python train.py --d_mlp=2560 --seq_len=2048 --dataset="wikipedia_en"
MLP neurons of a small language model. Each row is named by its layer, matrix (up: input weights) and neuron, and shows model dimensions 490-585. Each number is 128 + 24 x the weight over its row's rms, rounded and kept within 0 to 255. Numbers have three digits each.
A block is one neuron, or neurons of one layer that tend to fire together. After each block is what it responds to, as a language model described it from the Wikipedia text at the highest values.

L2.up791:145101091142158169145118143083103116165119138136134160158133144117139104155121141140102104141121147138115098117120097116140139151115106139137129118142137124124080087188124172141151149116154100160121141092145177104110133148131142039126167134106174121109086108125152128131137143123109109126
Table row-ending pipe

L5.up1379:116136116137158174121117143112118109120096097090165126101120145174115144092141142167115103147152169135134138121140168119137118088155124139119130142137140130156094138128116110149133144145109076148101146125132097099106140094091145172113126133142153154104135128109111157114147142120069138151
L5.up1447:131153144110116111118147112127066138119149092084099146113131097091095124124111133127140119143167122164104129124142147102115117115130130139129141094123165117142126090145080137105131133131077123123146110173134135125084136138108182135105143140062121160113151091112143125173117177113145154111
L5.up1568:099131109115126117111086099124152120127137108119159169163113155137166137098139108120103113132136136156119154162107112128157124145119166136101097111084139112121095159141114162137150136121113126113165137144099130106127152122151158120149129106086142101135139088111118142122137112144176142123
L5.up1939:094119148101085104150129158077132118162088123144166086155134134127113158125129096115120151122160141137136134153100145131149116093154126110127133148153153154117095164126156130144170120128133134153134118106133133119174180074149120124154144107100142152134157153100166142113116103117121111126
L5.up2069:109087120072113158141128148077101140120120134163154135169159141132144135117134167141151103106141148131106158079119099140145122126112156070108132147102103136139146119094139122176107130104123081145138122132082179166119127123142138133129140139134130132156113132107155149136130142180118144109
L5.up2217:135125126141153108150131112138126113134139152150172151148068119139135124091157137093146161123085103098110106089077143112136122127122135121134099118141174117117134148146183139120106117135151126129136143105118108093111129099170147153154150145125116109124111128159144090140138117129143166099
L5.up2285:109088133139101139116112149126103142137162100135147125139167096111107165145141141115142147148168159123107105137135137077160112153153106134146111151148102150141090123191126130123141142116142076143138159128134152109120132116138135125126159124080055130119094106100112120181117142135104109096
L5.up2489:154090109100167146154134153144085110118149124115162157167111112140136121134137124141121112084105176135109126121154155097143126125160111162114119169128118099156128159149112101105152119141126120092154125120141171103139146081125133144134158175115139140163083146121086128148117123123108123133
Table row-ending pipes

L2.up144:109127142131137103138135162137101130139140109167093132151166139147128151128144134114160125093128154136131100132116123133136144155137136130115105133119149073101172139091120101149175137138110136160137114100135109184138146136133123110102124141105150116143127136116136114093138107131146098141
Inner digits of numbers

L3.up84:124125076101089143135128165117181148155107125186103130122109087111174105128100114136148139086123152169126131086115139141120105136181098124107112142123102101142181123135141147127137168110116124109112131098190106111163151106114120109124138143114141158120095126125138155098158153123097124139
L3.up302:134134079122139148144129103088149142138101142140153141139082135150122112142121147119131137146124129124078127135137127139136168109154132127115100108078159067138094101110098168112140134117123121103136142099137089098161116134106161065112145192131141156117123148072147116145133122131135144154
L3.up431:091111124151129139104122162097098139162113109134103110141111143185143155132151183092142135123123182136119124095134119099134150153156118158089108111150128112108134130104092144121137143128118147094161121122096130056174122131120131115098118127120127152116129126120093128135113144114147118132
L3.up460:133108110168177121137125100147093154163093108132137166132108093113138107112132146143142110111129165102119122137126099100150172175182150114112143140159143141144131106141098140148119188118117153137115126149098128081110120094152116128121139119122119142112123107152111121108156160128148093159
L3.up462:136131118108101150154111105141109148136111118161092088095133138144135111123174138143096127131120167123129122169112155072102149142123120149134175159159128160164093140155101154105122123116154147129139106173126148074117185142131120084142164159117142114083152119114068159121150149126095128130
L3.up725:106146114115163122124120169140122127167140137094139173125106120137167115111148130117131117108126118164115119143119108104130059131131137127098162098134105158149121096134108116144129150109138123147117143113141110147144086121097148126112129117120125170129160132121136078148129145132110150155
L3.up1387:119128134109143121128132163117100187144116159132098148145154124144126116145111143150119151186126144175129138115095109146145126123170098132124132113097153103102108113142091123117173149159105065093098173108132150140119119093146126112092156130082128128100133123079121150121133172126109105148
L3.up1534:166091101091121138126123142143088156114124107082127197128137099109163166084120147125127155144121131130143112146143135135150131106152154133096129080131115107116128096123123139157121143125103139113111164145141126146114132143127139122101172125115165133123111149102140125115103104141104151141
Table row-end cells

L5.up1032:140160139144114130172110138155153125111071097160107061128104091095115098094153128143150140136159129112163147199155139086125158150100129109156116136188110112166084121123122105123064120106128143163127121165117137132123118096136144143134147155129168169128132109145110134173113108166142113087
L5.up1235:089107146145126156161097131093136121092148119107096118092091139111186131124092148138154112099110138202107129109164121134151189147152145146135075100107124126109072139128162169103107100084143108158114117144116136153099099146126146082162102154100100137106127131120134161155125131087138106140
L5.up1245:114170108118130114156139118136154143126125140125154172131147166119135150087125115128139123150125172167127128143128113166157153136135125110135126150108166158114124128145152175092174130132078167158130160117092151135156135114096122142140156113145125094131185116165123191123106144146188148159
L5.up1368:123127193132128171173130099150143108102119137183104124154119104151109123092136131139137114097157144174106168133117101124160106138133164127116136199148130107140150138098098148137101136129129157146121113142100146095128107128102141138148114126150132146143102095124175121142157137151152157151
L5.up1881:138115132154119167121137152158130150128157122101123133104112176172165139101137110110145103167076158130103120122142182162163107137083131086066183121140115113120076136115108139155129137110108145131164098135135108188125146095125104111122123139137100159159133156138139142116142089129209114103
L5.up2046:122090123133111157134105107151144091104090125120114149135136167150148106106099141131127084159082164118166134123153104141144139115146116086144168109124138121110101118089117133167149102158159145113135112182139097146114132123148135119121102105096124116122112160122141123148120159120159122128
L5.up2133:092137147112124144134131098129136113104132150138157106110091114160102146162143118107161106184150110140148202086131103110136133137118088125185144145120136122138105161100120171150154122112138126105092143122173110153076160132111130114094129125123136120146127153124146168167124117135180128159
L5.up2338:125122128126129180146125123172113116093122132165122113132076120137098115078111140115142108150145132145121135159166116120127136129112130090131117102135147097159119151145103120149132131124098155165140128136150130170164131096139154148143153150168107161135099155095115133120118109099132148129
Place-name endings; subject verbs

L3.up126:136139139140150091152171130099145152102128150091197106076134178126127139128147112128109099149150110115097137101131129109131178111147173101144111160149144146082150098140189174121133131116143140164101113163128134175081158141098158117107102187135147165134151156172083137093082149150130119128
L3.up1051:140136171153138113187127145106148129126165148072177126108100149096128150138142168080103112125140091122092166109116111126160135159087166140135129119178147162125148143093139151133124109120191089128129143128159144114089170126129112136116145149119144190104065114115130127119101113121135136113
L3.up1091:114134090117096119126096145087110140108151118136093139106159104095135118178139113090116130117132133139120111126104116114092101100156127123140103121156136143129166149151137164109125140113127083144112132190135151150086122117105156087125153140115129100149084129148152154115139074153142142132
L3.up1142:143170139119156107144067126096141125122145118118157158069103134130164083166136145133114158055166153127126095126123168109125152092129115132129085164145142167145190111110170144108144135109122088145112121146121146157113113179093138120179142145149124209146156098140141142131154122099104097112
L3.up1656:128159125092170124090122115130127116113140119116158126126128115134155111126116118086150127124141169153117153144108133166080098126116129156131096102114150145089145155154129155125140116108143096125142177108107148095103148121094152129142134155116070154078126147104150081104124113136128093108
L3.up1995:149116174106129129134115085075122133103146112146147136135132115082144152146122121148118138128139112123154179119146173134122105090116146131139133145148086134145118150099110109134166132098130085113092140161141111116128141126121145129153107109107126111179158154160164138110116130146144165134
L3.up2054:162135180134119079149111100155147110119136125115127123143132116103114139129117148123154156114136162189098158138160132118093112147132150150106131117178121172112122173105170120117155128118132110168121121148123108153158164112140105126094114160129105163127128106123121134137107159137131126137
L3.up2358:118124111140136139124137105094146133106071146124197122147140139094104098179130107121135165114139146156164106187084138136113131132130104123096159135152120147154114138161125133084142123129147094129121077147123117104097121095142167134129107124133140161125142146130124120155118142152121141084
Clause-ending comma

L5.up1:099130109146136120143113119076179111105135108159139154133117113097156140142116137163142116141130159180128131121131099077158106140123127151111112098133136145108121127161141184120124151091161112139168080153132102092155109139139142157151140110152147131099116153135091111139134138146106147115
L5.up87:153087130131135150116104082120138142109125126137105129093149093186091131111139127137136111131154115124120101144132100131153108119134171149094098141120127142119140079124072089121130107126097120115168094132136174102092112161124146092130119104140146127122137117103161128108193125177141092091
L5.up391:103116135142096152092111127100134153141114117135085134124132133147105102117131140126130113119115147134159097141128123137146149183123123156115098133116131091168140123102091129107117152111135116104122106139101183104111098102149131116122125136129127134122148161147076154124150144129086119077
L5.up852:127161089105137172119117127107118187110117112116134147117175117124149136113095144110154144128131149146134133119124106167126131173173134104112135107121137194139112153138114130134116140142125124150053151199116111126126132132136166132180139151127129122116134128101157137119118170129136146113
L5.up1454:115171103118136180123137158149145113144102203136093105151113115129122104131099111116113126155115098129129118137152121086166160113148114117164115152127142094131140149171160139150114147120136114179164139109101210130140112122147130091139169097129135152103121132130159122142105145157107152109
L5.up1706:126171104096155131108104111128102131136104144107170115135150184157163123146101135151136144128140115114128122138118118131152132118129142132160128126115116142107124087135139084140167123154073120125151147163134099118173178110189118117155163132136107136123134135100106150150094134144131084149
L5.up2335:119116100090071172134134128128087167115178130131147083143152095123109113141126119134174101118150111131131145144134091106152122146158120117151107149119134133141154129145101130144107094114116161169128161114085116131158151068102131147115120136161167116111168115123107139169129144130098139116
L5.up2343:143110119126125162110085142154105121129149136113093097128163111107139169122110104132106156166108103136134169117142153105134132131117147069122139152135099124152149142158118155138116097148090156143141108164133121131167151123095115157145148145161104129132121123143130147144123164132143103114
Table row breaks

L3.up477:143123129076149138162116142144118134133146124099108148123123122107094097093117140123143101149155121191084148187105117092092136141143099129116120154154084131128116139122104116118118174103134106148145125108147130143124143114118135110145111144131154149114201113103101124095134127119119130133
L3.up531:131156106119117157160132131133126131092151111106121139131136157112143107132113128154092109142133159132126103129118094118098148118102087135124117115138095138150148132162135132098164140178102117167106096133118095099083138100126103134172178126100153149117149109134119099143118144143099167148
L3.up567:119102168088168102144109111125145137163128139122147138134149116131129112102165177133094142175116184137134106166125141110164154117124132142137157113135093137161089113128080159132134161155088121111143128127156127131149147074118119121110098169070148115132120127096139116149120173144131087156
L3.up632:121159134120108142151121151077140100149122072123066159131149107149124133121108143137113114141124155166108125143100112107127145157166132152161140156148134143147140093132112130136125161146162141134141122077153130121145150130136112145131160137104182162126111145170104157107126168170124152119
L3.up798:151125139104140108152103132146109125189145125127117146096171114162123148121098141120087135144100181156123137112131149113134190159142136145139180152115092078155085165108092149137178165114139125145115108127152160161126135093122083146132161143098164102114158130125107121080100155106079107123
L3.up1212:162084124106124159105140130166110156142103118124069162113152107138137086140112133157130112121107140150119159119128111163125150156155106094153155097133130099083106116153103131120146139137100096106092125096150088122109174121121093153127124114087128160108113094136101095127158171152088105166
L3.up1703:115141123156132119140159152097094132133141115149097100113136148114122097120131129134110131055107145148164132129135121186079149158138131108111122108160121129153074123105036149128152086190142146147120136105136123194153165093151066150115128147098189121130120100096135150153124160128107112136
L3.up2153:116149105150117107165143139117151132130137128117113081151150122163149143159142178101098121115133146158159147150161095136156146141136082093137119166139137084096104137178132098139117106137121154134113131122141131117091131100162102119117123127160143145104144078115130132137103162114133081128
Table row-ending pipe

L5.up74:110147101127107061091124102132144135126127116128134137133066157111150122116119134104143178139095139088152114129125140123157139127078132106178133150134104104100112124134103126147106190109121134090133133146109119089156123149101160090104104135090164145132156074156114150161125152086146145136
L5.up400:113145103120128174133144136155173155167108127134138124134127144106135129118103114119148131147141129148117097034123123086114068144141146089128135172098096125122137180127116102118129125129110114130126149113174144145120139116088100107132112116159128099163133109161125156074124129145087087146
L5.up597:128095136126087117127180131166139143141107114132140138136152144128146153164165127139104157112145155141109128089146134126138092154126122139135107154121138141159101175163108134119127114126125148162126122126134111115094159111137159096120115139095087075164192143166140114138131161141086123095
L5.up834:138118165164125136135135173106096125138138139128112131120071155138103118133130168128136149124162138163114111149104148155141124103097148112151127103178144122108122120136128130149146147128121114128152137128166149123087162122116116135133137102123090135143140117160151168116128122142135140105
L5.up1108:167188080155116104101145113107120138154122167077098070163152155105126170090116099097135152112148075144112144145134135127125153178119144136170116127120161102178134120130137102098134169119142124087074118161117124142074147168086150111100076123179125138152147163104124106129094137114125090148
L5.up1403:128174200093152104094125163147160131112150100079147144142152101116120128143130133079145130160146118129131118119086121095098086102104153132144126142133131152132131162140137124140152132138130167165120098122125117173077129102149172135108131137121116131131133140133145097131073117139120137131
L5.up1569:185165134129146124140146112169100136124125173148115146129100103148104140187124089137151117115135125191121135158121137124163157171139091111156149108133122174140168105159134162168131090158142100159113148064111151171086097101110104144123138159127134112130142144144120133137147148120078139119
L5.up2366:110123123162155134090157132139087090159127127108123144133119135114139155091120088142091141133097142123144143123096090102092098115158137099100091118122134139147130133151166153107115138105109162153160146130143141187131119132152116138120105137140116157119109173141151145170105137113096163104
Word-internal pieces after capitals

L2.up2104:106116126080127131155132152124130156131134111158112124139154126124150100110106147124120142131144168170112136154124149107171149152161105164163125122158143124100119088147099136101149136159143155085129122097098117102147161108164142090159188135125176155157124125102104153124144134122099117131
Row-ending line breaks

L3.up91:110116143161117116094125148124107114154117128148119149166120128131101143148127087122135151137153103138115110110120125163119121127124141137017161085140095155124169137170065107143119118090036111123154094131126124123164076137116151126079116164139148109125128118110130148146164130094155101142
L3.up319:108125103099115117157096171129114134125165118161159098114083144180136133156109149152092117145135092136151102111159133078122134125129129101142102143180088107097115141155120166130151124139105096130129120108117114128176094111142144101126099115142157131121106103143092145167153119107157092167
L3.up1420:131119116136128132149122150127128102096118098105135127132116116124129109118113142108122101079146135142126113124116118095131141124165081140105108170144148131145109107142103113119125110111120162120136146160119170146162115116156156197121138137131142139103186101107109107129110175131155121137
L3.up1913:136109124183090138143125149118158126105104105092141134119103104123128138154163132103118107143184116143115144114135111135105126109179099156104105158121146125081137107129174117137142109148143153150137148145114178164165172190160102145172135088129158158163136094122142123129063155123157111144
L3.up2113:093133164148139125142104136110097157136074118121174140119137117170150122132159131117120125092138115118152132130139084114153158128053134108083131108128129119136115164140140111171090107098140178090120119141076111135177123095138144129137121115135129124092139128093160108126130144081113140111
L3.up2242:132088170143137117139180134088122177123090142167098115106137158118129129128127134163160131145152145145132176132119129147138178116157127146106146124108157144158122088108107115115132171140160130123121101089134112129121162115127135094122098136115201140169158140103106118099127135138135146144
L3.up2301:110127119167122128165097184108158135124135088131135115107091109177124167174135121109154131182149113141090133102141162142179133139144123140069094180107134121144152086135086099119139129131151169097139123114093152132179089135127151112123139153144154158107148154115121122144123166143147135152
L3.up2423:132109113138108134119154128127081147107078152104098100099185116137155125145122131123108107127131128144104215132110120112141107151128127105159120155164095136083156137112129176129154104124123134115106181134120152152115150152135111124155141116112127092094091121129144102140140128112124116164
Line break ending list items

L2.up2121:120128140142120144109121148161162140141143147107131126104094145138098138138119162122146157099100128106117135117170109161125123115176135079124167090102130093137140144134148103095113125142131138172121131123153138097136112119150066068151092142154147146158149090112134139133118113165133108155
Line breaks in structured layout

L2.up1934:122137101166114121129109116134107139099096145121131145125185128146134166104151187134153117103128105132139122171100165105139105147135141158107160136129139134153131146052113163134121181141097146134139113132137118166099135131121143126143120157154073154143175119123116144071109132187103100134
Place-name tokens

L3.up215:109127064092122120152108110112125136122156118113115122133109164118123083151162130110092135113099119185137126130094134148105173130126144176143146101122130077107155168117141140158112116147098115128122166143170105184134077141098112106090133159136142152147115114111125126113103161120121134123
L3.up529:130097150116114127114109146154071111131052122081149122114133119102092126113162134128153122120155156127139124157127116133166138134142122102146177157093143122147102141144129156143094100125115132094123134153138135109089127157126114098094087104130132084103145148129146174126119104100108157139
L3.up1117:135133122139098142123137102107130107129138094155072145148114108063136169117105133115103127118144123182088141111170116130135144130106134146159137109169159122121093096133114167121115104154122137139133105124142128087131091110130086147132125157115137147153141131108104131103177093123150141146
L3.up1325:155108107189090141141108136142150122126117119120099122130141123160110134098072124080093078116154117127124128069130118161142098128125136103107140140114101132129182114136101084145106136109131099154116132129100127147139128137141138068169095128114131151153134135083143149105087106111143131158
L3.up1332:114109173133167144160130116119144145120147143111200102123125129092145136153119120145132155135103111165129121118100137099121140140133148113093152149103108134164119109122110109150153111117123115098160136080135171144110105117136135131125060147131154107093108143115122148116090127148148123146
L3.up1520:147120104129091107101117160101126112139053108119099120095124110111140126132140173149145138129138120151073137135119118113169129134122111170094128128102161150126085078121126125116104116137118144132114153124124120126152128119145157131139156086149129090120155159112127124052139121135156110093
L3.up1915:093150065169151147130106094115104101141084096137130119116174134128110130143097115097155101131093154152128147172117117126146122124136099109149125142105158143109164138172102151151157099124114107163146162130191164128117104092131110119119162154095096126160136122131128139125109114116138169108
L3.up2479:133104178101140101104134153147161109172116153133090122163161136133126135145158155145065122139157083150124124099150112185126136153168175070137108090112142122155123133109080134130093143123126151136132130124133122135110157166110097134118091115125138106149108156133146125132131143151131127133
Name-internal abbreviation periods

L3.up408:113098125131098126118088087117143116197120114144101174090144158154128136120124087129169146114126140127139150138117117164128121147085199116109140104158104127127143135129140145125123148098158103111119127088156095078135122111105065082111138135113144152136105159127137148092149125154101117097
L3.up420:111119094129132124103168138163113130155148116165188110142195132113146113125133132110129123144098150126170147136153146166140151101082118128095103130123131111087117121112155133076142152088086109142127148156107157168132094095154097157094151135082159142088187113113135138125082134109117132121
L3.up652:125131109128098129125135123140142155155128144097164125130122137124114125133113159103135141144115086184152180145114126147105125128136136176147155096118148139124099112095219128140125161107113142147121118146089127083123122115138134121147141137106132083131136145074156112108103100096102114142
L3.up1223:067132173145185143133121148130123136105127127093100115121152132120073154140151112083111119152121120104146086130163137074107172127117136148103130077144096134149129110146124146116139142111151085123160098118149110145115150139137145127165153143128114107135133140120130142095096142164098156116
L3.up1435:118093139135118166125133116164118130129140141141160124143132151108121142139117130124146141109167102150147118118105132121116086100108119142062099135132133117146118145167139114113146121121140131146135097107098161151080090159155124117069139115092120139137159110111150143141119170170105138042
L3.up1487:128139091102163128116139128135124142151119104151126118117140111103117119144165078123166131130100111139140148109112067152116129165128087145105106161123138097148106085174149166115116148132141136156138101113122125126132116147146166156125152124079146168138160162119143134095110133148078131108
L3.up2226:112124080066115139151131155165051176125113108126138139109170097132134135156128151141176114133137098116138150151081137090086101129120110130103121123115075113116131134144140140130149131161167101140118127106144143157112106154124128136110137171132137126119115151121129160147137144123108169152
L3.up2448:117138120157163144136117123137085093165150148115105128128207131172098085107150138063098146141145141171134094135171199141106154138107131113126165138133152150106115126138139126105140134124132098132134152130103114086104126135097122170099109147086112130108185111135153140154119144133174085134
Mid-word subword fragments

L2.up664:125057127182116138138145119182098101153134126116143135122126110152134109128113164118104151135087160173129093197101127128112164111114130143121172150142075108153190139119161133118120141156115119108111129127108122118138090124141108075141101114113111151109139122163138089168143128134076109127
Mid-word consonant fragments

L5.up75:123131126115116130147151132143152106118116108130080138130118153141121150123101127150093113067086119140137096155112114121160135161114115133115130126121146126105146097167142128102144135117109104145117103124099102146145126084113098111163133094124111130081125110108151143118173119175127167141
L5.up167:151109100112104120112136128102106155159152128136120113166119150139172137130178117136113151096167117153138118161126118160151117122149117118137147124109107135099135132149118173116120114096100122118107094119123173143099102130159104140112097182152132119113125166147117151144128110122140106150
L5.up548:134158122098102164156118083127161144094076117156155107122165111125115124136134116131128136099133179112110069134076100123131097175132084156130103189107139120122114105104106100112122105124172115166156153149093121140147136138086148142125117106118163135145101178084127134148131139117149139108
L5.up676:132157117122119143116120118150125130132188127162132127118153116193139135154146096134103167095151130126149120097110124170133109129119128070131133141112087090120087148122135132109132124119108128129163133081108170099147150102078126142139152134149142140102145121175147154116126161109115112144
L5.up775:093143121130124095098122145143139088152123113158089122140111146144116102167137057143114116145125106180131123136102109155123086141100134147153120153116100118138150126114121177111114081130135069109179143126141123131147128118132159114140085112164107141113115148139153138149142111114121147110
L5.up967:137084122109136144092154127109125134087140146168167143076140134100139119109171096135070088098139073120106152137106106132123129116135131134168122152078095118129103113156154161135124131132128128151088105143106091131123134089129094128091111115102128097161162137091143099085153132134141152109
L5.up1076:102112085132078146096112143146170114134121145092129071137123139097147147159133138133095128131129154147143140105074136153133116123157139152127143104125150111112084138134133105116133115115153126119136116133144124150115151156114174138129112158135142124116148137084166139138136120103130110140
L5.up1583:154118112085057175139121152180138121166096147108095151128147148114133146163147152073127096089150105125124132115101187126153129150134105166108154152121144133164150135122085134107119121099148159165096111116135158142088108128144149080116135134161126116151106151140084133162136097124138119160
Second subword piece

L3.up438:159131094134154112114098058150169164113117103086096133136145128145100131120164201121137093159136129099150090108125144066115129116137117106137135162136085105128162130174155178156136146127135154123116164149116133225119103136186146136102158148082134114148146126125113135136112158141143109103
L3.up487:170095114151154159144140163148158151156153124136133155139123136165162154109120155109129118137117134132116151074095124090135081121163102099120159146096130120115129143129119154097196150090111119130127129118129147139152120092155143162124140142136141125156133084129181150085125141068118098062
L3.up854:137104115128109117117144113103090099156118114146073147128110118120160123133119127135118133113128137114106125128149119142162168167131134152143127135158130137102143114147115139125110156126130163145130125122085150121136159124082105153114171113158119095125145145098102134161131092141128115148
L3.up1518:155143140119145102130117156131135123119148145095108152112161122126127119090161145127096102149090104117176111142104145100166139103158121146117141148118124160126169155105084149108140104140124164120134114138116169180115126156111109087109153144126162106139129116133084140148112146130154133129
L3.up1563:139087136199090117137128126056147136097140107143099153140112137164058142137113181123146135177109121139113105159170168114130124111095098158161150144126138176163122104098115120128098135114158149115105119122138109144118118161120142127143116146145077142102184117124159145094088118018122129154
L3.up1601:158120116135086166125146123140123104102147119131088121109127152141125155116138124132159148111122177119165130105129132130132124079095161162104174145154137104143153127156122123162142117136103161109132087125130121111136093133123130145127128143125152105135144164112170114100103106159117141138
L3.up1725:159134099146122089128158154129145125103123164112107139125155161142134170131149136116143148140110118142084119125133151095159113128168112107123125164147105175075107124127138208082102105115120143139147133106117116161115092137138119115143123130117157072109140090094113161140152112103105194191
L3.up2379:146154104134128147115126115144096121130097144110126129137149136089089118146135141123116121183138142147134079164108147102142114105110146157126128119154087135131119122104119137133112141101098157115130101122126136143120130126136128119151124139141146114121161154134134121120146150128069154146
Place and nationality names

L5.up49:146171135115139133137139136120106127127160111106134124117121171110130141119131111119128148114132119132106162163144129095113078095119157177122089123121091120095143127154126137123134120108150143162117122190100132143114087168153168115122137152117123166105094111172132131155143114159112110122
L5.up113:109105139145178094107140162090143138110133145168103121145122146104083102137137159148142112142146139132152130119119141175170113166150067148135159093150128106135142138147094156114141146142164156137143148103140183091130122165134125072124080097137153133155128106136099111121142105129128150130
L5.up694:101082134132135142137135129126139144139143150076082162127162132113125092136133124137126107142171078133120137105110162124158113098150128162147109118168074136147149153148138100151146146113170138144131126136137152089130136128121126151157129109098131167134113130202141185113130109133112117117
L5.up1634:131200099118112151155130055131087127107152106116144128115079170155101105141125146089129133137114133120162177134102138158143097122118143182133109149168120131147120136120145124130135158160129123178131144107115134091131134137163142115136151150168133128134120150157150126138123135150138134125
L5.up1755:126148168115086148123106119127144113113110107115133088078086169128069115135094104128144119085124095113099099150162160124149117133089134119122137134143114178113146134126129118120144127157142133135124152155080121164129116137120135119131149097136127165111110151139124172151111164115151123118
L5.up1922:144073137124140087101124193074081133130150125129128149144172144126163120133133117128144118145196110117120149096099169146104102153123133141097143136100129145144176100148092128159116158171106126137092116176115109122122128110120135159127157114122121170121113127110141085076117129119136120137
L5.up1995:122115119076100132124166134125150116113112136123127104152155137138127134141115092190147142141116095128119161107127112133185104139150210128128126096115136122159147151154138134149146156116113128122118123154143119107152152099128109137115102106165096127118186130112127098112175179133107122127
L5.up2355:127110118065125124148153134124131118137144138132117105130058161108112101149138096146133104098132130130146121171103158101131044149079135146155133121081124116112152115186118137150126136131129160137112117132138127135105116113096143131155092141136099134141138181109126151182135125107110147157
Introductory clause boundary